config.toml
num_hidden_layers = 11
hidden_size = 192
num_attention_heads = 3
num_key_value_heads = 3
head_dim = 64
intermediate_size = 768
vocab_size = 8192
hidden_act = "gelu"
norm = "layernorm"
norm_place = "pre"
norm_eps = 1e-05
positions = "alibi"
qk_norm = false
attn_scale = 0.125
bias = "all"
tie_word_embeddings = true
parallel_block = false
init = "uniform"
init_std_qkv = 0.0377
init_std_o = 0.0
init_std_up = 0.0377
init_std_down = 0.0
optimizer = "muon_variant"
learning_rate = 0.00284
lr_mult_qkv = 0.4
lr_mult_o = 1.61
lr_mult_up = 0.879
lr_mult_down = 0.7
beta1 = 0.95
lr_head = 0.00609
max_grad_norm = 1.0
warmup_steps = 200
schedule = "wsd"
decay_fraction = 0.845
decay_shape = "linear"
final_lr_fraction = 0.0
batch_tokens = 32768
max_seq_len = 512
doc_mask = false
train_tokens = 236200000
max_steps = 7209
dataset = "wikipedia_en"
MLP neurons of a small language model. Each row is named by its layer, matrix (up: input weights) and neuron, and shows model dimensions 48-143. Each number is 500 + 40 x the weight over its row's rms, rounded and kept within 0 to 999. Numbers have three digits each.
After each neuron's rows, "fires on" lists the tokens most often at its 100 highest values on Wikipedia text that the model never trained on.

L8.up350:523578513400493546541487525492471536516589563472468386479501465489490511522458458599478491527464454571514499493522564514515563493474497449552455524498471460493516498417439463503485521487522546500536584533494476537527502484461494535478454485498514510436492495476426516472523550487552546482
fires on: "1", "6", "3", "0", "7", "5"

L2.up587:492510472588551415482502429502509467455407553482418503555494515452487474458385545491461480530460539527459481456509539473603510530497509481476502521465561452513529547487552493454521497488511515582476457523588480542473507526549527471506523540482512482450536482487496529494473496494500537477
fires on: " States", ".", " of", " British", ","

L2.up219:477453490509441538460442424500484570518533534526509571554523508534471583467567439542460477566462517582455483471532530458589501461560525540503474476550428566485477464505443545566522517528466533546533492493503509499467474481529462496495448476524487553535484448395587528504509439473520408499
fires on: "ing", "ed", " be", " as"

L2.up117:557468475494431533569405450487506564524490520506484486500504494516532504505424473445471463568444424491479458504494450532502542533504456464477487448438398494525540498527550478501445517465488560551502518460435474457490537518501511515531558544570516471474418487551503531461497434490534476530
fires on: " |", "2", ";", "9"

L4.up692:521490496537467490520532530574482463507455496550586547517462419509545501540435523421469456501484486517439460439425522544480439485446479534524526549572467493473537441483466500534469495504515501583546515491467529605512555492453499473503468497533552543412519518462476542510485560490553551552
fires on: "o", " and", "ó", "tro", ","

L2.up651:531518486493522445519528548480430481461552524545561498587496378531581470476509548534415464542452540431516480504491464521473468516534495498482504455467448502524513601494540576554487508541530557561525529485470437500517496465446541514487490461523489532555520496457379467538548488515513497531
fires on: ",", " and", "0", "\"", "\","

L5.up24:506413522448478492497475535448500459460449482533543537515533534487452524456591479514541502555563471421510454512533504485499564450489472508462395471481476511539493508469479570411425490471569470443471585463587555472544525519464432521479562495589473468471497515464568482530483521438483558503
fires on: " to", " |", " of"

L2.up123:482442450473499527477508526511489471406540521522509524470480499565521497423467490496492471472564501475424494495406528425489555406475496508499526553503552500476497515426485460499545505506562473472523516539531547562430484499599475532544499552503537438470486467497474439485383503539483496512
fires on: "-", "'"

L4.up143:502525419515497480566501527480443491469539483451488536530529514466491424541502447527456472501527514445536478514505540542564521528470499525529505483483553595543515517569496497511491466444494496489525541415520519435449538567507543455549519528467442415562489495536486503445498461489535547531
fires on: "s", "i", "\n", "en"

L4.up553:508507542543481484497602583536535473522443506537540476519485427569484486487458521540513487491545493539481566439519473546470497509493505501461455519530512508444494427512463513526495541476508493473433459475503489517435489469519452506550506485482525548553480539502493495504440432463535542467
fires on: " un", ":", " (", " ", "ir", " Un"

L5.up9:521475540448470495507454480505537510440480448516454582484504597500538487464460486518531523532537550463463518517526455500441528463568497516437482466459479496469512541450523543398502505503537522477501505376493542486491546517550576528499516465585477499519555464504488487519518464475507515562
fires on: "s", " L", " ", ":", "ch"

L2.up663:528538484538562439477436389595481473478477463463526460498516569522511511443522473501412497510472471534505413571557469517586544491465511521516437507538469506541512404462531514530532475519502511539483522563554438473455458547457497528510594531557526520527488515486496552439467486444497561471
fires on: "s", "n", " died", " |", "r", "in"

L4.up717:451490451525501483547476610556478512575463545486491502496513558512426474543457508471552496471422490530562497515567471532510464569494524536511499515560472488502453417471535551510565463487482537485482494475531513418486435527538481493529524507532527454470459501514498488466445570436489448502
fires on: "e", "t", "h", " also", " that", " it"

L4.up282:510541472525465589501499495525576587487490557466473527520525509456476500427543458444468430523491550491477500564492445551474511505503472479552504508515525464511514497465506562510534455457492520502476549502590497479521512513459459492406538551553530537574467490487489484426442463471442533560
fires on: "on", "n", "a", "an", "S"

L8.up173:543496468515465538561478418501498583437533555504497511514576512500491497499492453494472534520506536498506482432469424471563484500532582512557488497562523449412447509494458469417505498429454509474439413512605499461487504460543540563503561504512464486475527464458513498492440517473473554565
fires on: "'", " ", "/", "–"

L2.up690:529496516548519563510493507511539474489562446471465529514533488488489503597536481538438524542504503523550516498508543500510514477459513491516513546467477464523430539544523526506546454468394526449533487503422430508499446496549537470435489538452457610521462473495493429482489522507580549584
fires on: "8", "gu", "ma", " |", " "

L2.up599:528475465489550532481482478490437421515533493457522472520483475459562536581484437517550479507503454498423513527524489495492474531514494452453480545491476510440503396427474504490476503454543490518518508551576570482459532538444551507531521493453444520526564459471473521530485427505529551532
fires on: " |", " ", "%", " to"

L4.up520:488508510513441481547449594485529469517443530473511513540490544581514540507549581543472420475489493484548503516536528413507538536475570516519530482476495436530559471495536569533453539498539498474493431488523523481431459506502435568519518559536459459561533532494569489506537481528432564496
fires on: "ly", "ed", "en", "d", "est", "es"

L2.up762:446521512414459506520527481535493518424540473500434543541454493486498517560566546545573504490514530465482536499492480503570505467435498519432517443527591542501553519511429542445557502509485522461464436413487530510549496497470465555451503428554583445526490528521531425503446515602492455493
fires on: "-", " the", " of"

L8.up575:475472550494515489520449504498567504515553501472525477550488461484537478512565506472557502535554482470486510493512491552554475477499553474522471554510473616527522497420489502531541556515470429378478490477550532528499478494446549504512496476509445491560523538515474528493453518504446434500
fires on: " "

L5.up638:521481474471527528518467442548504516552473489495509529429485588560506485565562483417536475476495484585488545488478487480433503583520526466515471491490526531518586425525533541490498493443487532506522489498489512485528507509437508502464500525447510528558517470506381542471477500547577516492
fires on: " ", " |"

L4.up52:555575450522496435524399484475522511423402504494502450450537411519463518487472437533475493545533524501564488576416508492511495550516493536526549490519490573467415546514408516492513517514464562522442505498493511458496524489442468489525463593519555448477555580490492472487541482514545424509
fires on: "\n", "z", ",", " were", "k", " made"

L4.up578:548472390483555551574485539482517525512498466526463517488527465506510571499483519465477541498461589421556479510449535567532520503518525462538510510517484511564508502473450531459459541505548535448381519520481474468438539480475488500467470516519542449489508571473498549510433529476502479523
fires on: ",", "3", "2", "1", ":", " "

L8.up435:486528458553540470541487505498462463517478426534547408502527430476499587452475512494465467458579528487538446498468479532488511525466555399516477480482438553544491430517396522469511506507541539527590467538498504513532457510504395524483450481466501511431452432505536505512545562477563473487
fires on: " of", "-", " Le", " can", " Cal", " La"

L8.up330:483490500513512465523491496513608474434540522500506482421510512492472509511530528534473464530485529525550512534466520467505495548500456487483517517433546477487492518529536557450468432525431553486490551552544452527500484439500547530573503454563473426424490481494492529552458510491524542495
fires on: "s", " Gold", " Ru", "Cycling", "ing"

L8.up309:500533462417536510513521460521478544556509490475559519520463539430476478490506537518569511476484485496525478505508491485484477539405527541544461537534546580448488414499375531513570446507521535496508511470520492558450495504472461469593413493574547561473448508499517519481474500450516541511
fires on: "\n", "su", "ac"

L2.up126:465502454503506461544514460453591552423444473515502540602574449474498537457473493542487534484491485491563534509535501473522501544450426513526497495539517492492439492520408467455490449457490534462508584550501514523557539494489476474558510509553552517545531525493580477398498484426445592525
fires on: " first", " S", "in", " J", " Can"

L5.up397:464431478449457499461493498481490567618517548581501513531578511459503511466500486497494455507541543560488523438511497468518503466495541492480519486497457504546471433491478460486492454558450496470516480414496437489418461541485511507522516477559554482458535415542547486421561549547555519508
fires on: "-", "–", "ki", " /"

L5.up409:469467504481394506498500446472491461546497478467590544455426500427507479454487459504479478518464510565476501454494537448520487525515493486486507500580594534527448446504502520576476556484453530467573496587512483536457434543503539548537504469512473486537480476518494544519473497503558517535
fires on: " as", "\n", " the", " its", ":", " called"

L2.up256:470517557477520505509456483466478535459519499540455463490535484510448559442552477535550518590508448514503555469542540532468542529448512531500432481544470546514499437485531455594531479560507485517454585469538486543472459475486561548503493470446466540514463486543522463470565609470457560464
fires on: " |", " as", ",", " between", ";", " Lo"

L5.up724:503509491517548495473460420504510549434437631444461434461465498503506495489509529549467469528444503526543431492559487579500501516408473439500541484408564509470531484435476517513489528516489496539472502550486504545494600470461455530494495513511471536396517508498464497477501530559481486493
fires on: ".", ",", "1", "4", "2", "3"

L5.up430:478587447439525491503479472492519539507422531483500444520459469462495490530499435505470478423518454500517450543521475573481561448484442521553443461510492425466544438448419476507554544528501544504453541472475547526442475527468504556496537467517484542454486537449550516498452528519562571430
fires on: ",", " |", " in", "1", "8"

L8.up451:485481487499431469486466433464551426442524494403507535451546459503474575431496542543469481468510519514581476486432495482491515511512456526573519562533475557536496481507477502497501497505536447504486491460493428467423494516485499487472506449557494533522505435457566476510523587502538512459
fires on: "e", "s", "ies", "se", " Church"

L2.up752:483481476538488494516459521507564450459444483495487452514501485494580513501414508584459538439493535672446510478521506447513485502491529474511492536497512391505562506476496460511523514503485489447547458463512534519559494507425463498478412469535541605473453554511512510518529459477527521552
fires on: " c", "\n", " p", " ", " C"

L8.up634:507494520509435501507522464521509477505513529537453534487497490437532531488546479481512494583381449467464498567479506455481492474484451506474524573491533502479562468544536436545560492505397538470469528478598497541487568495471492485480487451498508441510463535455447516496478563510529510505
fires on: "i", "li", "si", "ki", "ul"

L5.up493:559522465546495542519477421504482493520447557434476472486501444491533523406510487517534482508545525468453458485450578512555477527480463458503500483570532462510526556538498478462523470505471536473463605500565509539526474505475515505471514450565511476450519546478500436531443552508571522461
fires on: "n", " a", ".", "ian", " States", " American"

L4.up560:537565473521505492450480486484444576482474503556520550460490434446490534503475466550600488506542526495545444524455518496495539564460529484538484490535517561510481505472492468551527493498465494459556443507470481487460554421448489436512538438467447567508494471524511492485487516466503451483
fires on: "\n", " ", " =", " ===", " ==", "==="

L8.up377:470512532488465493574501506562527496519491517507462492453558475504474448547429441532565502446528516532500459515526437494581491511533493470521475540449603589555513460421522479509567462512521431543536503437473438530567481422477547507497469505524452498545439545577485468521364536472525556444
fires on: " ", " his"

L5.up71:501497458487437505483418365505526483578407439479543507468488522551442522511476504518540479513519487526533493515538538480448448466476550461523512439478538532406492543500456489496542543493466536489507559492449415536543478468488477486598474477531520542491471531446485534545537454441537439515
fires on: "\n", " so", " as", "vi", "fi"

L8.up682:499531514520455457536474477507493499464531541492439450416508426499525525492599485545541484497496487449459486570475440468492587602495501510504482441535489560429457488504513472401501572495460462569488498411517474437457435490472457554537501408516453520467506503492536549584488540495537562517
fires on: " |", " of", ":"

L4.up724:496508547482468456504521482421497479399498466518469541548567458475553490491453523445437466514562526466545461488471529482561506541485446538511535499498459569493476556436467508367534385539577508447464532499507475467476481527468528471482524531538482488531504566517571464477447549509518533439
fires on: "s", "id", "in"

L8.up440:522506535479461506561550558501494508471464407453524484522507517473508473462449434470567568428452549502523493428566401401577533538522554557425489507556530484492511500447458419504521439451481455485499571478551504502555461445521509497495516495565462483448515504574513567476471517550515476526
fires on: "-", " ", "\n"

L2.up743:465561454497492556505482475572588458435411557486513484510498506473468590434580526492531497491502506445510467487522499490522553552537524521534502527488510448492504510511574511485510530508512475523519519464472380556526495568453448521497573517488449422437506556548461462496437492494526418451
fires on: "er", "-", "ol", "u", " of", "ang"

L2.up585:475518493554513551527458433580510506470528455504482491536554507520499426511468406531503449512508519426518546482474479408538512529487518538544492483518474543510546435436556549519509427450492500541457502540531496531555547495507500459484513579465536422499538466526519491506440469461438540498
fires on: "'", "S", "n", "s"

L2.up444:505484516481488509448570502563404467517567603508487523518494567472550509491516410560496470520460493496445447491559495525550455544471467530445446408523479513526492473526487491476401530508519524612463508441537588482462495539500460564528499479549535520534498468482450491495529530420533559458
fires on: "ed", "s", "d", " both", "ly"

L5.up75:520440541471496545510503490445494517509497519465490536530519397466418517506545510439513479488528445486409484490524464511468608466463487478496486526408504503473518488537409482522559574489519472504470489555491513470485551529518536545594494533518441406510589541440460515468453476443596506486
fires on: ",", " to", ":", " and", " |", "."

L2.up170:493530475482476481471527496496480533436517518518514503508475460471571502497545520647505505445470563523533505497513496516541533528476487550585469506584439499458453462507481545487533532473478494463580521553471489474579564527462569489539557542483428549467494457470490514420475507513463526413
fires on: ",", " |", "'", "),"

L5.up149:485526461491507583507450528515488526508501452512517521561492432484445580586461476512504455513496624485513450560522499503509496475517494464518482550458524476450528432511535489415531445462476448502425519446466558480511469452531496465548444490517575574512434543541453505483488453509427549515
fires on: "\n", "."

L5.up603:536519480477545504485477474502447484438489565492476498490580513546547513482492439477524531480532553478540485489483480495489485536452443478572510558520500519511505550515568516508526509463473519439425565481484454589499451443584514625492563493536486499470565441508520565517506508536487467517
fires on: ",", "==", " was", " |", "\n"

L8.up262:454494488479462510469427507472532460448455471527522553499492439561500564450492493458514503525547524518506525425522377594515558562471483529492512522441515461443474424545537528497468568570509523527562477510488450532546439523448484497483495441571551536457567515470493532522478527407496468574
fires on: " most", " ", "th", " very", " less", "lo"

L8.up557:547484524538508516532459558495529485501554483481528482481462500514477519470490522522464574519524496587478468470508439497550423504465525474489419527420532526418476427495460496522513554555525486422494434521506445481539452493487468518456441482545507491449494564497484542500436459490500443412
fires on: " "

L8.up374:513480546510454541453501448540477513549519568452458422508502480455495485445550538516550491522462511468454484412484472519492480438573512513471485556504475435446568475487507509448554447531483427580487460486497440522514475412500536510539484538512530486484465515549496483502475506548504455545
fires on: " an", "An", " poly", " no"

L8.up222:586478451481554420469487529473425402402495474422471536521452475490535546468504541533543534497469525519552496500466532471466459504449455496602514484481524486523522501498480462502535440458520528525519507468530484495545462506493482508466492433510485493535490582453511497447441604519476442528
fires on: "1", ",", "ll"

L4.up708:461478581486494506572518426550514448459462474524433523530498450456468529429533545445551478500469566511567519433506487468521544566486494517470509470465467547493479552548421499483516541494525534482467507571512518565521632510433467514552468500521482452479463496443532477500393525493538508573
fires on: " ", "-", "s", "'", " Of", " of"

L8.up652:546438564555387523558525524566508527495462522544450596482548468491560516491481485532487517536527502454479474497496529485481511445527496487482502509449484488448522555432460431458345534519542500450509480519521495512510477546555467548486460525493563430447495609523503541471404487484552536541
fires on: "2", " ", "0", "3", "4", "1"

L2.up486:497526430486526478453563465489534495466453531512511541474426543533570477507488487566493491513439479508562480530516463547572547516499535467473515495470536444503514487477459426485517482497482535563504441470489444526434458501405553501483495471545467470574495456475488500468502399560530502512
fires on: ",", "-", "2", " in", "5", " "

L5.up580:530502571513422512534527486515574542539528451490459512506496501511530504484543456546464501581504482519507439448536446447472539576497541457568543463572507500576463508501475561495502550501506509567566493493492493499507505473479473445535468455502517475518471558484474461532499526479448382475
fires on: " the", "ing", "e", "ed", "or", " career"

L5.up72:482382486494524500577468533484428467477444483516467495532538523509480460499519434491468537508544578532533494522466509473525525478496572429487488411526505462520502489518458561555477555456542533458438492472468447439551546501538573493476499490516577481461477546507518497536537540500506544475
fires on: "s", "er", "son", "ed", "vi", "vis"

L5.up517:433401545526462521533535495532525543527522501552467539474572552534465520459514508510493515554499497473477502524564502480433545431511497502550576419519477441498496509393482550455563529502552504414507525434553534481558523512411530557499501525454531484480484527492464523480544507469515522484
fires on: "1", " ", " to", ":"

L8.up470:525462516477513506516521564476533479479510451475482431508498471456457534510505488518463461462502458464536417455556453510478559524531574446516471514471524536505458470585490501586483559428475448534517489487492491565496497477469446532572549481530383468445562485496453454489438543551493459521
fires on: "-", ".", ")", "um", ",", " of"

L8.up182:500547502514433570473469533462447481456505472465436511468510501474568536489467468497607462412577462530491426515503515480477495526440485493412445494525442464502594517505541508517451504426493490446428595465544490578485427540545522458492500484476480523459458538473486483458549563531497474544
fires on: ".", "ie", "ina"

L2.up397:530474479488542508475549475521451537509435508589508508567457514536435494520481461456460499540529562503441512538528562468468454470424456493477519558522496453503449512448415441530469509476470522500473558545507446434517471512422570494517461476535496500540567474473552473542540514566494529575
fires on: "2", "1", " with", "0", "4", "3"

L2.up217:561443383566519458573451421556506525479497506545479549467518471427558471470414493472581507525423512515503500501508518530462519502449497552517475463452478498573500541521516530441460579462535506504539500467498488492511576509442454510479541586576439525465443510509505475472470462506498388511
fires on: " |", " ", "4", "5", "7", "2"

L4.up279:438480508471481527550499582492507505548484515491435525576540497433443523517561473528531446555511496446547532508554519489529538489446548513503513562550506528544443429445539598458508538545545453438506480509553529515598507488462477537481505413483552539440541534459488507535470444442543519497
fires on: ":", "ing", " of", "ci", "ul", "ly"

L2.up716:454532465523470468560478525457443580561516501514483435475550497459450506544553502519461456537467497523477455409466512519510618490529521456458492441463478506472506508534513451516459504471471520499521529421506516568429495540512524497481511479499506483500455536465568560498454503500557496559
fires on: ":", " ", " |", " code", "load"

L5.up147:476496539555506507516423489491518530547504485545408420496492563491502533529472501503454467544473496492521495424501499471485501437492512478490463478524510513489491543594416482490500529495526543546484615465529580521478465487509494555486532471513487511480428478496581466516519524441490538492
fires on: " |", ":", " the", "1", " Gold", "."

L5.up252:476511421450559537449487525478503575479449511499555565533471493482536538471493531501528556481469516511524494486437528554555526519531530403472448568527456523458606475535527494541522468455511518472525559535514542515453429485484540511472442429470518451463439515482487538473547488539467538432
fires on: "==", " ==", "\n", "==="

L4.up394:510534456436472505522464544506503518467486482505471408472459519533493514523483515474475501525542562566513445489473486545496499490489481518526492517470508447469532476543479531512520465522474469440474444386552505521499522456577523487530448520478559578520567506427476542486536486537407528514
fires on: ".", "ac", "\".", "sur", "pre"

L4.up367:467529477606501498525510514540465477520486509452457420599424461396529522518442560461498420495489421501493498461498450504527507475462539492528578484556503581485495504552512466496517497556500465562543475523508516575551590477411451570520526537489533434526536514540454554468494516486498450509
fires on: "-", " and", "\n", "a", "ham", "o"

L2.up646:528510521541471480539499498448540499548443521607457555536591498483472573492489564479509488551530452518505468450468470461541490472467483498502544506554487495415450467521498487464479537528583519488506481537578556491508487533549520478469513447465468416473536566537481490431420444497450565420
fires on: ".", "ir", "lar", "id"

L5.up539:509535454447492453524508485472559456467438539423415512558561507474544516457504522483557511446467533494492559515503537459569492472448498493613517444542569514536474505411478572456601512537506465447495571501431512456455495550517514452496509512540534487485532515499551482451496515474532548513
fires on: " |", " of", "-", "in"

L5.up554:490496461440455450541531516495473486506519531533492524484483527465548485529479415497550457543457444463500530495557467483576518517547491495469509497488425558519463448475563508519513499436564516496496467527589519562473490425474474481508519529486445459493480513487516503433399524443435541514
fires on: " it", "'", "wa", "1", " that", "."

L5.up134:558442539519440467499479515541515518493473437517541516395588512498422526461557504485552495520478507568440573497482488463528458474543500492527521519478504453412528520505569513517512586555578497513489547509491512504530455512469460508532516474498572522518460460465540511491479496500473548507
fires on: " as", "0", " p", ":", "ap", "-"

L8.up715:524532481514478526494447530521498462471541485480472479482495551459464531563516504559541546425427537506486433581497485503497465465426474503535505579507456458507489478549598500484524497423482520479494488417533542500440488481510507499496545489538568526473518528442616485494468519500482476435
fires on: "'", "|", ".", "s", "ra"

L4.up760:476504464541454524437640493512479474497488532454488528521517495461469554514474401507491601486500513452560449541545519492486473492509524504512467563485548613447491532550529517489533489468483465433455541450517490521547541539513426533529519462551473459576524489486422539490505481473502516474
fires on: "ki", "i", "\n", "in", " City"

L4.up208:498470467507484439504506442549489595504542504550519521448469425486498490564584478504551547524458481528535513488466539529565509596496492508465527466491473562605524595534464566481484556478485466473606452494506535565438535472503494500500472519495474595471508484527466410497474528491469498472
fires on: " (", ":", "\n", " =", " and", "e"

L8.up230:430549495512393466494492498541471517530496584571500526487512552477533508460548523469487459500452522448489477525542451441487443534429471469492425502547476531471508454444495541460452584449507521475520546456444482489463518535490549558510539473519448453486496527527535588497454448526464488528
fires on: ";", " |", ":", "."

L4.up434:563490478478504479548439491535527472442478518513493485530484502540481532486493518486524483469492547476541469476487508495561516518513456444573468459444496505468439451538478530491560507427486522525471517518490508585494481487515481521527527564516545489447660475526453492519540481429383514465
fires on: ",", ":", "-"

L8.up314:538439480539536544537515544454462592486531526518470478513494451465469574474461469434515454550515494434519504532507548470492539517490565490493481534469442505473496455481482436538511536478459548516554525540564512467486469482480592524449532517489501461494540442461463493510489514482449502490
fires on: " ", "1", "2", " to", " also", "9"

L4.up10:521490472558452503577468517583498491446490517410520481501523522473501392502469462547536478483487464511499536553469571425469579542509493523511479448572532509529469443541491536494517535479448565494513465506484486491491486557496499500543490560456453394497570536471486554523551549445480495514
fires on: "s", "\n", "gi"

L5.up487:491512476449547508507441474471512481500509493514524530527504589478462539514471468518502506486519478514500497507500494530501555513455551440497467547468519481447581490571534464514557489388464478390496501534536512554510416450524570571466459464488519489470486544424511514508515486588468484440
fires on: ".", "==", ")."

L4.up566:505539498478521454505435584496424481425477527498440444514489498516547508504487519557545516501462468524520503542549481538492573531539526486551503546515448471481429528516502503474491381570544488456551533452568476506540519488527505540486525524529445446490511554424478444442501585524528482501
fires on: " in", ",", " on", ".", " of"

L2.up240:441471522489503534555504510358546582412497448504549462472488478521512524520478509557529528453413493456534400528503504472559541474467485481507501495513511536408521493516435505525478442480481490505524491478549499542506443504456542482530531560458461534528591438445475534475477484576451539511
fires on: ",", "9", " County"

L4.up675:496540539431463461435472460532532480413472452461494509612480556497618462463514527533555470512515531459445475427508497529488520511525490473453486468509523497540515559562504479524562434458491550509446525533574566539515472474486556481510509488518468546455519507481456528458479540568542483525
fires on: "-", "″", "–", " US", "ua", " its"

L2.up735:566464506527513459485519513482515464489450544481511473472492511510475435514499504458520587568485545561527494451471527514454546484417463517460428474558449416537492499539528483506460469468513517505471464472487467602499503480487421469489493545524516560499461498504560453504508458513512570590
fires on: " ", "/", "-", "og", " |", "p"

L5.up261:534547472494535446485395508464486509516582491542568500505566493485541506544525420551479475505578581502517488488512498511553523487499493410530476507443462553503511575512527468447510487522483533382517492518555465496491474440553476506531469476520504512449480540538489558451478464584469476500
fires on: ".", "\".", ".\""

L8.up669:536511448500490509510485487477522481437449440501522529513522376601498468489398532561500543540426492540479471488491499480620588555531463502514501506525518542483525489439499434475470480440509461478460471452491537518509482460600523510499498521535504494471474477440525518441428532487421451532
fires on: "'", " her", " T"

L2.up134:508488489475541560506462470447490551490531491457516492485497520404508521476475489484574566557489519486544477501494471512527453461499491442487491503504557500563489424471467478557560356484505544492538530494454484441547509490529515466565437560520527511524561462483545549456454450553473500476
fires on: ",", "ad", "a", "at", "tro", " in"

L2.up425:484544460471512499505461480488501501447515574515513491577558477515556546516497448524518506493517482505608483570440380478541417580522556457588523498460467491458485513468509546541546491496514498521484500514491475439448498529428479466522445525449520484492482504476478520494513515509482539587
fires on: " that", ":", " and", ",", " the", " Goals"

L2.up354:483498530462424469543510562542479472494421498522475509531427499534466478481514514533500471493495505522558514526513543551522474460481554447449452464548474446494549483482441535532487548424471515476511477575517531429434477522536553480425473468516484452593517521480534481487507514506539573439
fires on: "ing", "s", "Career", "es", "ed", "ring"

L2.up228:540467486485582540533541424503514493503507478551437470534529441456505517475490499499527460571443535485445493456498628462526455507463537535513482497492534473445480548479485451492524504467522485544500492548627483607455494476488507482429474485509517498521475505529522493455474487514430551473
fires on: ".", " States", "-", " and", "n", "–"

L4.up595:537534533495428488495484519564499440472521488478465556618464530537448518461512434487525441515536494511512418517487441513565593435540471486470478523442518468581454513459530459439489461457500483460486495479561518537503524475517538501521449464488493416473526526463492456478483508546478514523
fires on: "-"

L2.up128:508530478523450473485508565515527553472551540452477498527452489414570419478486536521535509469526534446566551457490492449431523505611481542452470421421537504528536460494456535418542483499553486451513523501474523530457557522492569482522545558477521547433554543477599547505423517432507484479
fires on: "s", "in", "ut", "es", "l"

L2.up427:498534453500534563528524556493499535448535547503499472563454487448566514591507449513426418487453457523546548535555461498489517497468523517451517533476480499492427483471476502516462358523517493516519505513557484490387485463481566466517416568522512527491521467434527437496498535470474544498
fires on: ":", ",", " to", "east", "west"

L2.up172:461432483522466437450458490472496459490467460484493521471465474512493513534473508451461460537525488456532526499533491379500500549449532560435453496488504498572519492462435527533466449501456559541455476552481524515506524591554541523517575543511549420526493476494450515520473479539480598472
fires on: "s", "'", " are", ",", " and"

L5.up94:515507501385474461538512523531514512514545501566531476510455516463471490566555504553467456432490554475589413567543467518523551487535508447449485481529503556528505479420519558507495515438459542492530514460553460578497484539405455532493416424510488485497520471500537434483489549539546482491
fires on: " in", " of", " at", " to", ":"

L2.up440:433480552508520476452495460568468391508507509564491481528501492490446566576489487486516548485555493510472472500530455512541429485500562530518485479492519460535507545514462544516527527454540471577464494471589609479467513473543421514442524449503426505504567488496512473507521509459514475464
fires on: "s", "d", "ly"